config.yaml
norm_place: "pre"
positions: "rope"
attn_scale: 0.0884
optimizer: "muon_variant"
lr: 0.00197
beta1: 0.93
decay_fraction: 0.935
final_lr_fraction: 0.0
doc_mask: true
steps: 4960
dataset: "wikipedia_en"
MLP neurons of a small language model. Each row is named by its layer, matrix (up: input weights) and neuron, and shows model dimensions 592-719. Each number is 128 + 24 x the weight over its row's rms, rounded and kept within 0 to 255.
A block is one neuron, or neurons of one layer that tend to fire together. Before each block is what it responds to, as a language model described it from the Wikipedia text at the highest values.

Clause subject before verb. Final token of a clause's subject just before its verb, often the last piece of a character name in plot summaries (Hú-rin, Gray-son) or he, she, commanders, band.
L9.up142 [116 138 102 121 136 140 104 128 153 116 112 144 142 145 146 132 162 146 112 135 161 108 135 114 123 148 110  78 124 129 143 154 108 141 152 173 134 135 140 137 141 105 157 164 133 144 150 148 138 149 141 164 103  74 131  95 141 102 128 125 112 136 132 134 143 148 141 150 174 106  98 125 140 116 153 114 110  93 114 133  99 139 141 127 174 113 131 141 117 140 101 126 148 117  97 110 107 161 108 135 132 127 116 122 129 132 165 107 111 107 163 139 132 146 116 138 136 144 111 139 109 150  98 173 154 125 138 126]
L9.up292 [113 124 119 144 146 122 105 145 156 116 159  94 179 127  92 138 138  85 142 128 167 102  91 137 121 138 115 169 131 142 126 116  98 128 183 144 141 111 159 148 123  90 159 163 126 116 120 110 151 119 142  95 146 112 116 163 148 154 123 107  64 133 124 145 143 119 149 149 145 151 136 160 175 120 146  91 130 134 136 156  88  88  66 108 158 105 148 172 143 114 174 132  94 132 116 125  96 148  96 133 128 131 126  91 105 132 147 131  82 132 138 165 165 119 120 162 107 163  93 126 130 153 116 119 128 134 144  89]
L9.up554 [102 158 106 123 125 124 128 105 169 123 155 132 131 109 137 149 130 117  71 168 120 141 109 138 113  95  73 120 131  72 146  85 145  93 162 138 113 150 135 123  82 143 125  89 148 146  93 102 134 106 127 113 107  95  92  80 147 135 136 129 133 147 107 158 112 158 104  97 199 126 141 130 133 116 136 116 116 112  93 118 122 151 113 119 121 142 166 114 134 100  76 109 125 123 147 102 158 134 106 141 160  88 123 139 123 108  82 135 134 130 148 166 136 142 112 139  82 156 122 144 187 144 108 107 160 120 128 128]
L9.up722 [127 122 138 145 168 123 102  61 157 126 158 122 137 118 116 159 101 176  81 134 101 122 143 106  79 117 123 145  84  88 164 105 153 120 189 155 152 114 138 128 121 139 130 104 147 149 141 122 180 107  85 149 148 145 130 122 148 154 126 122 133 138 134 101 110 117 108 145 131 159 143 100 189 137 156 124 178 151 108 140 160 157  76  99 175 101 121 133 137 113 116 113 129 167 137  84 128  83  81  95 145 152  97 131  95 110 133 173 162 143 142 154 142 141 150 125 126 143  98 130 150 171 121 138 158 119 130 150]
L9.up818 [149  98 131 148 150 132 151 131 121 132 118 120 146 159 140 151 144 110 107 112 136 142  94 144 143 124 140  98 154 125 105 118 174 133 187 136 110  91  99 148  99 120 106  94 112 142 109 125 139 171 126 138 110 145 102 157 137 142 148 141 148 111 122 132  95  67 129 123 169 145 130 100 147 125 135 133 111 123 128 143 109 135  79  94 159 102 130 111 136 108 131 122  85 165  95  73 142  94 166 132 171 150 126 107 102 132 176 141 154 143 117 159 114 141 146 118 120 111  86 138 121 180 145 133 134 156 124 204]
L9.up838 [139 134 148 114 147  93 152 117 132  91 116 141 108 127 113 143 111 130  80 171  70 105 140 161 138 120 151 148 152 137 157 149 149 128 128 117 155 123 157 132 125 130 116 129 115 151 118 138 126  99  93 146 125 110 116  76 122 102  75  94 105 136 180 165 124 116 107 103 141 105 121 122 131 111 118 106 122 130 121  85 137 140  96 129 111 151 114  99 140 164 146 122 134 146  90  93 120 176  85 108 165 114 136 116 156 144 141 126  88 154 134 121 118 143 109 158 148  94 143 144 152 118 106 125 176 115 142 113]
L9.up1103 [134 112 105 104 120 139 178 129 139 113 168 130 142 105 115 154 141  86 108 137  68 151 140  85 126  97 115 125 112 129 145 162 137 113 115 142 132 144  89 158 151 117 112 118  98 130 151 118 123 116  96  82 141 104 115 128 120 156 163 128 118 169 113 163 114 102 121  78 114 114 137 104 139 116 144 126 130  97 143 179 131 106 147  99 114 124 140 141 129  88  99 116 119 141 117 102 110 121 144 119  84  88 143 106 109  94 123  80 132 170 166 113 127 159 133 127  99 109 188 120 130 152 133 128 150 136 135 135]
L9.up1695 [113 121 124 144 102 135 115 119 127 187 149 137 132 139 157 152 123 119 152 127 134 156 125 136 109 150 121 122 137 151 181 175 111 148 161 140 173  93 112  76  99 109 117 148 124 100 119 127 184  81 101 121 116 145 147 103 174 125  91  99 150 160 108 129 157 125 167 164 130 155  96 122 156 125 150  87 150 122 138 168 119 129 110 166 130 143 160 127 130 152 129  95 141 139 114 122 125 145 126 177 118 138 125 155 108 128 142 158 120 145 130 160 118 112 120 106 150 150 128 100 111 166 128 125 183 108 122 143]
L9.up1746 [123 100 151 112 112  94 154 167 106 119 111 150 122 114 164  67 120 136 164 170 151  98 123 137 112 128 102 120 182 171 123 134 112 147 100 130 163 151 115 155 125 134 105 171 104 104 167 156 168 123 107 149 155 137 108 106 109  81  97 119 101 137 106 161 153 157 135 130 156 143 138  91 126  96 139  71 125 159 139 106 106 126 118 170 104 148 139 104 126 146 135  75 151 140 127 166 141 120 136 116 114 128 168  78 136 145 141 147 122 148 125 153 163 154 148 137 122 126  68 113 154 107 162 114 126 148 131 117]
L9.up2163 [ 88 111 153 133 111  94 116 149 114 110 118 124 147  88 120 107 142 122 136 119 132 111 124 141 137 113 139  88 107 147 111 130 113 134 114 153 136 111 115 132 106 117 121 158 162 119 121 117 139 184 115 179 110 174 101 101 144 101 119 143 113 148 134 136 156 131 131 161 136 124 123 121 130 121 135 154 125 127 136 146 104 109 149 107 137 112  94 129 107 123 117 136 125 139 157 126 196 182 110 112 122 157 130 120  92 164 118 111 128 101 128 139 145 146  63 162 142 115 125  55 112 158 116 125 131 144 110 142]
L9.up2179 [104  94 135 140 156 114 133 107 155 120 106 135 119  89  95 171 130 119 130 140 148 165  81  86 133 136 110  93 149  96 107 115 146 137 204 155 137 117 140 114  99 123 155 107 121 140 125  96 129 133 111 121 127 105 156 132 135 113 134 166 168  91 147 160 136 105 162 139 163 124 135  72 146 105 170 118 115  87 104 122  98 134 117  64 122 131 180 123 143 149 127 120 100 108 139  85 151 109 149 119 143 177 127 129  66 105 122 136 108 162 141 107 126 121 100 114 122 116  98 123 173 128 131 140 150 133 122 161]
L9.up2223 [138 130 130 120 152 153 172 137 126 161 162 160 129 116 123 137 105 135  86 122 132 119 122 149 112 143 159 117 124 120 131 130  92 130 164 122 151 105 175 145 100 103 163 191 141 137  93 151 145 117 157 113 109 129  83 138 116 141 101 118  94 118 144 176 162 128 135 126 127 146 131 161 157 126 167 138 112 142 140 122 122 104  93 121 158 136 101 141 128 164 189 147 164 146 157 138 107 117 122 147 142 106  92 116 131 131 166 134 121 165 131 163 166 144 156 157 142 140  93 165 164 135 128 135 150 138 129 130]
L9.up2296 [142  87 144 104 130 118 101 133 133  84 104 127 103  86 125 125 144 146 126 126 158  79 157 137  96 149 125 110 100 130 120 137  89 140 101 142 134 127 128  97  86 129 149 157 145 144 188 132 120 122 107 138 136 142 163  93 122 142 102 161 136 121 105 166 122 118 132 115 136  95 162 134  98  89 131 121 119 139 172  92  85  94 124 156 103 121 155  76 116 162 137 145 145 158 151  99 126 134 115  97 121 132 127 114  89 146 136 116 120 136 124 133  96 161 143 130  85 142 141 139 153 178 100 142 129  95 126 140]
L9.up2378 [141 105 118 132 131  91 116 101 150 120 122 141 134 128 156 140 141 113 122 111 106 126  88  86 120 127 136  82 132 156 109 111 123 114 155 126 126 107 150 123  86 113 125 109 165 156 137 144 140 119 141  94 103 159 161 119  93 122 122 109 123 121 167 139 159 106 135 137 158 119 163  72 150 154  93  93 129 111  97 137 150 121 178 110 114 145 132 118 137  80 140 131 136 105 121 110 138 134 149 137 127 133 123  86 106 101 144 100 153 130 150 107 122 163 114 157 167 114 133 102 172 127 153 123 158 110 184 141]
L9.up2547 [120  85 130 125 100  81 103 163 105  95 116 131 102 133 109 144 126 133 147 117 137 117 151 155 108 143 147 101 116 156 125 163 118 118 127 116 116 147 153 115 131 161 155 133 147 123 133 124 116 121 144 155 209 103 129 101 149  70 112 102 143 169 130 123 131 167 143 116 135 139 141 106 112 120  79 135 132 173 136 132 126 149 114 121 116 115 162 135 137 149  97 163 106 153 138 149 137 113 108 122 133 124 112 126 127 171 123 145 151 160  97 156 164 122 114 135 144 168 120 145  97  98  96 106 140 136  84 149]
L9.up2971 [136 114 137 163 132 143 131 108 148 110 113 151  90 103 111 168 143 113 115 117 133 112  66 124 138 158 119 133  96  97 108 128 146 163 155 122 119 129 124  95 122  97 182 136 170 141 138  90 105 137  95 151 145 106 146 120 146 110 139 183 147 112 143 129  82 120 158 109 152 135 147 106 128  85 161 109 105  94 121 121 134 120 102  92 128 119 152 105 128 115 121 137 126 152 102  78 150 117  88 118 136 141 133 132 108 162 161 162  85 140 164 134 125 145 132 145 113  82 105 122 138 152 115 138 155 124 145 144]

Sentence-subject name endings. Final piece of a person's surname or name starting a clause as its subject, right before a verb like was, married, attended (Geir, Visé, Garcia).
L6.up67 [120 135 151 163 157 151 121 151 109 112 127 139 138 139 108 140 116  99 127 117 146 155 100 128 119 107 119 154 132 136  96 151 137 162 175 138 147 126 120 145 115  99 134 141 130 100 102  93 185 170 145 171 142 148 112 137 126 161 132  78 169 145 112 142 160 130 159 151 177 111 142 114 160  99 147 132 148  96 112 107 169 144 127 123 142 132 145 127 122 134  98 112 140 150 130 102 160 148 134 116 156 136 154 102 136 128 143 171 118 159 166 140 121 113 112 142  94  95 160 132 143 177 135  85 135 113 114 162]
L6.up329 [106  93 191 172 138 117 174 131 159 134 138 116  90 159 105 141 106 161 148 126 120 152 143 127  98 112 143 168 145 111  75 132 134 104 124 108 151 107 117 146 144 103 126  97 168 159 108 142 159  97 122 143 133 140 110 138 165 186 175 152 135 143 103 140 107 108 154 151 140  93 148  93 121 113 169 145 144 141 120 154 113  89  97 137 165  96 109 119 104 156 109  99 129 136 144  95 152 121 127 138 136 139 100  89 128  54 153 122  96 112 142 136 150  96 107 116  95  99 150 125 159 107 145 110 103 154 164 173]
L6.up1523 [ 98 162 148  85 140 101  94 136 170 112 118 132  64 124 136 122 128 178 133 100 137 129 120 174 154 109 164 169 130 134 145 121 161 137  83 175 136 149 131 178 118 161 141 106 167 107 111 124 150 124 122 120 141 105 111 145 136 127 135 139 156  85 156 114 149  87  74 144 122 119  90 116 115  64 174 156 164 121 134 168 150 113  92  95 154 135 106 135 145 108  98 160 146 136 107 113 141 161 141 107 117 123  86 160 111 119 139 171  93 153 141 135 152 110 138  77 114 100 166 123 183 138 147  94 112 157  80 151]
L6.up2010 [125 118  97 132 147 143  97 101 159 161  84 133 135 120 123 100 105  86  82 130 136 126 128  49 124 171 116 156 121 107 114 146 154 149 152 184 105 120 147 149 114 133 146 135 184 102 115 125 150 134 131 137  94 132  91 160 149 129 169 110 137 148 120 161  94  91 126 121 171 163 141  85 150 113 191 101 113 159  89 108 115 128  96 125 140 151  98 167 145 133 110  94 135 117 167 101 130 132 162 140 191 136 142  99  99 101 122 157 105 130 115 109 111 103 127 137  73 129 138  97 178 115 122 103 128 105 145 116]

Plot-summary predicate continuations. Verb endings and predicate words right after a character's name or pronoun in plot summaries and character lists, such as disc-overs, real-izes, is.
L2.up733 [126 145 112 113 129 125 127 163 152  92 106 138 115 104 164 150 105 144 130 130 152 111 172 122 141 173 110 135  80 121 101 147 128 130 105 141 136 125 140 114 143 149 146 109 136 145 116 153 104 106  78 116 170 142 139 115  87 175 105 186 122 132 142 139 121 123 141 132 139 150 124 138 119 137  87 112 140 146 134 133 113  99 162 129 117 136 133  85  87 139 122 172 152 139 138 143 144 129  97 163 141  91 165 129  81 145 141  99 142 146 156  95 150 132 151 166 119 152 143 127 140 128 112 128 143 102 153 142]

Numerals in measurements. Digit tokens in numeric quantities, often after a decimal point or dash, before units or percent: 2.1 feet, 5–10%, 150 sec.
L9.up412 [135 184 149  95 126 165 155 153 140 112 114  82 148 167 115 157 154 148 131  97 142 147 126 100 164 106 158  90 115 165 122 128 129 134 162 148 118 123 119 112  91  97 155 101 135  99 118 151 120 110 146 164 117 124 103 121 111 136 119  81 165 154 116 133 108 122 121 111 159 122 130 155 172 102  99 136 101 167 114 100 139 141 124 144 119 129 127 170 109 158 114 105 116 151 131 111 125 156 124 117 175 154 101  90 152 143 140 164 147 111 138 152 147 130 143 135  83 117 141 164 162 147  76 137 115  79 109 131]
L9.up597 [152 129 134  87  81 139 148 142 119 109  99  89  92 102 127 124 132 111 124 116 152 105 143  96  91 142 102 123 122 102 132 137 170 139 149 160 131 161 140 113  89 125 173 128  99  79 102 144 121 100 130 106 139  92 105 122  95 106  88  99  99 158 115 118 109 133 155 129 151 168  99 151 182 109 142 141 137 131 101 150 127 145 179 130 158  80 102 178 121 165 155 140 122 125 132  94 122 125 150 116 109 173 159 113 134 124 125  92 136 121 104 164 118 128 127  93 121 109  94 182 132 128  99 156 128 171 111 104]
L9.up1052 [ 75  83 140  90 126 137 151 109 112  97 122 111 117 151  71 138 134 116 116 142 157 160 104 182 117 113 143 103 143  93  99 192 148 137 133 144 123 128 126 108 140 127  83 135  89  89 101 108 134 114  95 115 124 119 122 127 110 137 111 130 124 128 126 139 133  64 139 116 162 116 113 126 145 138 141 142 119 116 153 136 125 127 110 157 134 137 100 110 154 102 132 122 113 134 108 137 108 163 146 107  88 150 130 126 130 101 134 123 130 146 178 122 137 115 135 131 103 126 194 113 141  77 184  96 145 143 116 125]
L9.up1090 [ 80 174  95 181 101 162 126 135 130 125 124 120 193 132  85 177 125 112 120 121  82 137 168  96 144 113 116 156 154 137 125  78 135 138 119  77 120 177 109 116  92 146 104 125 175 102 136 105  91 121 162 136 144  98 204 151 144  96 115 144 101 127 119 135 196 118 137 127 171 175 124 105 144 126 108 159 105 124 124 105 152 116 106 175 114 109 105 107 100 133  49  95 136 171 152 136 165 119 139  82 194 172 135 147 114 124  94 158 142 114 145 177  88 155 115 108 106  80 143 175 110 142 154 134 123 129 129 125]
L9.up1317 [ 87 136 125 170 115 156 148 115 122 107 139 132  92 129  99  89 108 154 134 101 135 133 151 104  89 113 149 154  91 180  92 121 179  98 155 174 113 110 106 169 104  99 134 144 135  80 134 129 146 119 155  97  97 123 137 110 134  99 119  61 121 189 113  88 151 108 132 152 153 141 125 108  89 148 102 120 106 127 124 147 124 106 146 195 116 153  81 163 173  77 127  91 122 152 144  91 153 102 132 105  83 116 123 139 157  81  86 117 156 139 114 149  99  99 102 128 197  94 142 126 114 117 104 105 170 201 147 126]
L9.up1621 [130 147 170 104 139 139 149 133 147 138 153 136 121 129 109 125  77 105 100 123 109 128 119 144 108 115 151 126 152 155  90 147 157 104 161 155 134 115 132 143 107 182 105  95 118 157 109 138 151 140 106 156 134  63 168 105 172 148 141 133 112 139 109 145 168 142 127 116 141 146 124 153 112  97 124  99  82 107 146 107 161 130 120 144 113 141 121 128 111  97 125 157  93 158 153 107 161 122 155 134  98 123  92 137 141 139 135 134 137 124 120 145 170 139 131 160 118 111 148 153 117  79 145 140 138  93  91 139]
L9.up1813 [137 129 137 135 144 165 116  95 145 114 120 139 147 166 122 106 149 121 123 162 139 118 147 132 131 117 127 145 154  73  98 117 130 122 137 136 165 153 118 168 154  72 172 127 103 111 100  70 193 154 138 144 156 119 123 143  84 122 103 149 100 139 122 116 108 161 104 113 103 137  93 137  80 117 112 120 139  91 119 108 148 113 158 136 159 104 113 160 129 111 161 141 150 110 139 130 150 140 142 131 136 101 167 123 128 159 107 169 121 174 113 140 148 152 194 146 145 116 123  96 123 171 144 156 139 154 125 117]
L9.up2033 [115 111 140 127 106 135 127 128 100  71 138 106 130 136 102 112 136 122 113 149 118 110 127 138 126 101 165 131 111 104 140 166 128 121 147 146 140 142 131 130 101  85 125 112 112 156 135 154 139 178 164 143 168 112 144 142 108 159 115 121 117 111 123 135  90 121 108 148 108 166 114 125 136 164 127 131 130 116 135 129 148 117 131 126 121 115 114 107 172 137  88  98  99 121 152 134 120  98 116  86  67 126  96 116  90 123 114 125 152 149 152 124 159 138 140 120 115  63 165  92  81 120 138 122 112 134 188  97]
L9.up2066 [106  63 102 138 162 121 142 150 133  97 160 118 106 130 128 136 119 114 160  66 196 111 125 139 150 159 138 109 174 161 125 125  98 129  98 125 140 106  97 146 121 135 121 141 173 138 157 132 119 111 140 132 126 111 147  85 165 109  96 127 126 202 117 112 109 144 103 143 131 140 140 101 128 115 157 126 119 169 118 113 115  90 124  68  92 130 178 140 157 136 149 159 132 180 166 131 128 129 129 138 157  84 151 119 121 127  98  93 199 132 137 132 156 170 121 136 113 131 126 152 137 155 122  90 165 103 118 170]
L9.up2488 [121 125 152 153 113 154 119 110 183 136  74 118 166 128 105 147 131 110 159 157 110 100 125 167 111 144 106 164 119 143 193 126 154 133 112 137 110 165 128  95 104 144 142 145 153 102 133 177 115 143 124  86 146 176 130 176 106 173 153 117 171  81 142 144 124 138 115 123 159 123 108 102 145 138 138  79 113 191 115 118 130 164 121 102 160 165 122 124 138 133 149 145 172 124 144 126 137 105 124 102  98 111 128 131 132 149  87 132 123 155 105 129 138 152  90 127  49 133 118 133 121 158 149  86 120 111 126  97]
L9.up2490 [132 109 151  88 143 138 161 112 118  79 145 142 124 125 108 159 151 107 117  86 120  80 140 156 146 117 135  98  91  81 161 145 184 131 113 125 118 156 114 141  94 164 108 124 142 164 107 120 105  97 150 111  89 117 121 139 125 148 142 108 116 129 137 123 125  94 152 125 136 127 147 132 131 144 138 109 107 148 116 128  76 152 134 107 144 149 130 163 127 122 142 178 158 153 104 159 160 160 117 147 126 134 121 136 114 133 122  89 102 138 113  87 167 116 137 150  98 107 140 139 123 146 136 135 160 119 143 134]
L9.up2552 [123 152 109  84 144 153 150 149 104 131 141 110 137 130 155 149 153 123 147 119 154 106 160  84 106 107 112 106  90 153 137 125 133  82  99 138 100 126 137 157 139 120 107  65 101 128 173 141 101  88 108  70 128 126 138 122  77 157 106  72 107 129  85 127 120 161 157 141 122 102 122 142 144 136 103 125 154 159 139 116 141  94  95 127 125 112 123 145 121  99 110  87  97  88  81 130 145 142 172 145 113 150 161 114 123 128 152 138 146 126  81 127 144 119 107 128 123 128 120 103 114 161 118  81 118 122 120 140]
L9.up2716 [141  99  95  89 102 108 138 169 136 104 139 147  83 133 125 121 116 125 136  84 143 113 132 140 118 172 105 126 136 114 125 137 106 183 148 147 120 120 140 118 158 109 152 158 107 117  92 118 102 153 127 144 163 174 182 158 115  81 155 148 153 135 138  92 149 109 109 136 118 160 116 120 115 169 131 143 130 130 148  99 156  90 111 148 135 119  96 134 132 109 124 142 143 146  92  97 106 125 113 112  86 106 120 133 115 126  90 147 111 121 124 114 172 173 135 161 118 113 144 126  84 123 127 155 121 128 144 114]
L9.up2771 [154 117 150 145  94 147 158 149 157 138 136 139 116 156  92  94 142 147 122 132 127 139 154  87 162  95 132 112 118 139 102 131 105 104 121 118 120  94 137 104 142 111 133 119 111 112 106 108 122 145 175 144 119  85  83  96 134 131  97 126 128 147 145  98 101 145 135 116 110 161  96 144 126  96 112 123 125 156 118 159 115 122 165 144 129 156 117 137 148 140 118 135  94 138 145  98 127 121 155 117 111 149  76 129 133 127 105 141 107 126 120 109 165 139  94 157 143 106 128 132 127 131 113  92 172 156 113 149]
L9.up3056 [115 131 115 106 119 155 124 137 112 125 116 176 146 170 155 115 105 116 122 119 148  68 131 124 121 177 137 141 144 127 117 148 149 113 166 122 102 178 135 118  98 116 104 140 146 148 129 126 124 120 106  87 160 172 159 174 106 148  97  97 179 141 110  98 149  85 155 123 129 128 146 163 102 127  94 126 137 152 133 114  90  64 153 109 132 151 137 123 124 124 126 124 111 116  91  81 132 125 157 141 130 110 142 144 167 177 144 152 134 111 146 100 172 132  99 111 145 144 153  77 157 131 162 126 125 152 144  93]
L9.up3065 [141 118 140 141 109 120 125 130 143 157 104 118 111 172 156 120 147 127 118 122 123 138 118 152 110 164 161 149  91 133 134 137 116 103 136 130 167 101  87 114 122  98 131 137 134  92 148 154 118 120  94 105 131 140  83 107  81 114 124 138 155 150 144 146  58 117 100 157 106 140 164 168 118 148 158 150 163  87 153 114 126 108 130 145 123 183 132 167 150  89  84 112 114 104 142 149 147 108 163  88  79 187 137 144  95 142 128 146 117 161 136 127 118  81 116 128 114  86 161 136  98 130 133 146 117 158 120 108]

Quantity numbers in prose. Fires on the digits, thousands groups and scale words (million, billion, % of) of counts or amounts in prose: 2.5 million troops, 140,000 wagons, 150 elephants.
L6.up364 [120 122 176 153 117 124 126 116  82  96 104 103 118 169 108 115  71 102 139  71 114 131 158 138 122 174 136  99 106 110 130 119 133 110 136 187 135 118 120 154 120 124 164  92 141 152 157 100 138 147 122  72 152 105  76 129 142 132 177 146 162 146 132 134 120 107  86 139  82 150 129 116 101 156 168 102 163 141 137 107 118 147 155 119 134 132 121 156 138 119 144 112 153 123 109 121 121 145 105 143 142  94 123 133 125 103 129 125 103 148  90 120 139 108 121 142  89 110 163 149 132  97 160 161 140 122 127 119]
L6.up858 [104 112 124  93 149  81 104 148 145 119 168 107 136  95 154 142 122 132  89 112 120 141 102 103 101 144 132 128  82 118 107 168 141 150 105 133 164 191 127 104 128 153 120 112 151 146 120 100 138 121  98 117 140  95 140 102 126 137 135 110 109 129 121 130 104 120 177 118 112 141 105 135 128 136 139 141 167 139  97 102 141 118 133 173  93 152 155 159 125 119 119 157 104 100 114  67 106 125 112 135 138 116 124 122 147 141 144 118 100  77 112  94 140 113 148 113  90 110 131 182 115 126 126  95 120 155  99 157]
L6.up1497 [113 119  98  99 157 100 125 136 102 144  92  82 140 129 136 137 112 158  74 110 118 102  98 175 149 101 132 175  88 122 129 103  92 161 135 140 122 140 150 115  92 120 118 162 175 141 137 155 128 120  61 121 175  97 125 121 139 120 122 131 115 138 133 143 149 120 137 131 140 147 148 117 123 172 115 128 147 128 126  94  93 138 142 162 105 108 116  91 143 114 183 111 146 123 119 122  84 115 132 142 184 138  98 107 128 115 158 153 111 181 167 162 140 143  70 141 108  79 138 137 165 125 148 120 131 145 109  91]
L6.up2725 [100 156 138  87  88 142 166 143 139 161 127 124 113  96  46 120  77 121 147 139 120 167 142 106 150 163 137 131  86 140 113 113 152 183 127 116 111 124 121 108 165 124 127  89 170 153 126 126 139 184 125  55 181  95 118 124 132 111 182 104 124 128 112 114 122 133 122 137 185 131 156 156 155 164  83  72 138 154 135 127 140 138 178 127 144 138 108 154 119  91 124 115 118 153 105 142 146 119 154 160  85 124 125  99 131 159 134 160 119 149 133 141 192 136 126 130 136 121 115 133 155 122 137 131 156 104  73  99]

Predictable continuation tokens. Highly predictable next pieces in formulaic text: census boilerplate (total, per cap-ita), digits after commas in tables, word endings (deterior-ated, Roll-ing).
L2.up911 [136 130 119  94 146 117 130 159 123 125 131 139 100 118 130 108  66  86  97 144 125 120 113 152 120 108 147 132 166 134 125 162 130 126 144 137 125 133  98 134 131 128 205 134 126 136 168 117 140 142 133 100 176  71 130 126 128 114 113 144  82 132 120 169 126 100 103 104 183 140 147 135 122 162 127  90 139 119 151 107 158  95 114  93 140 135 116 127 103 108 170 147 147 135 143 193 158 126 118 118 149 113  94 130 143 146 110 138 108 173 161 118 148 125  81 119  76 152 132 116 126 148 155 110 185 116 137 150]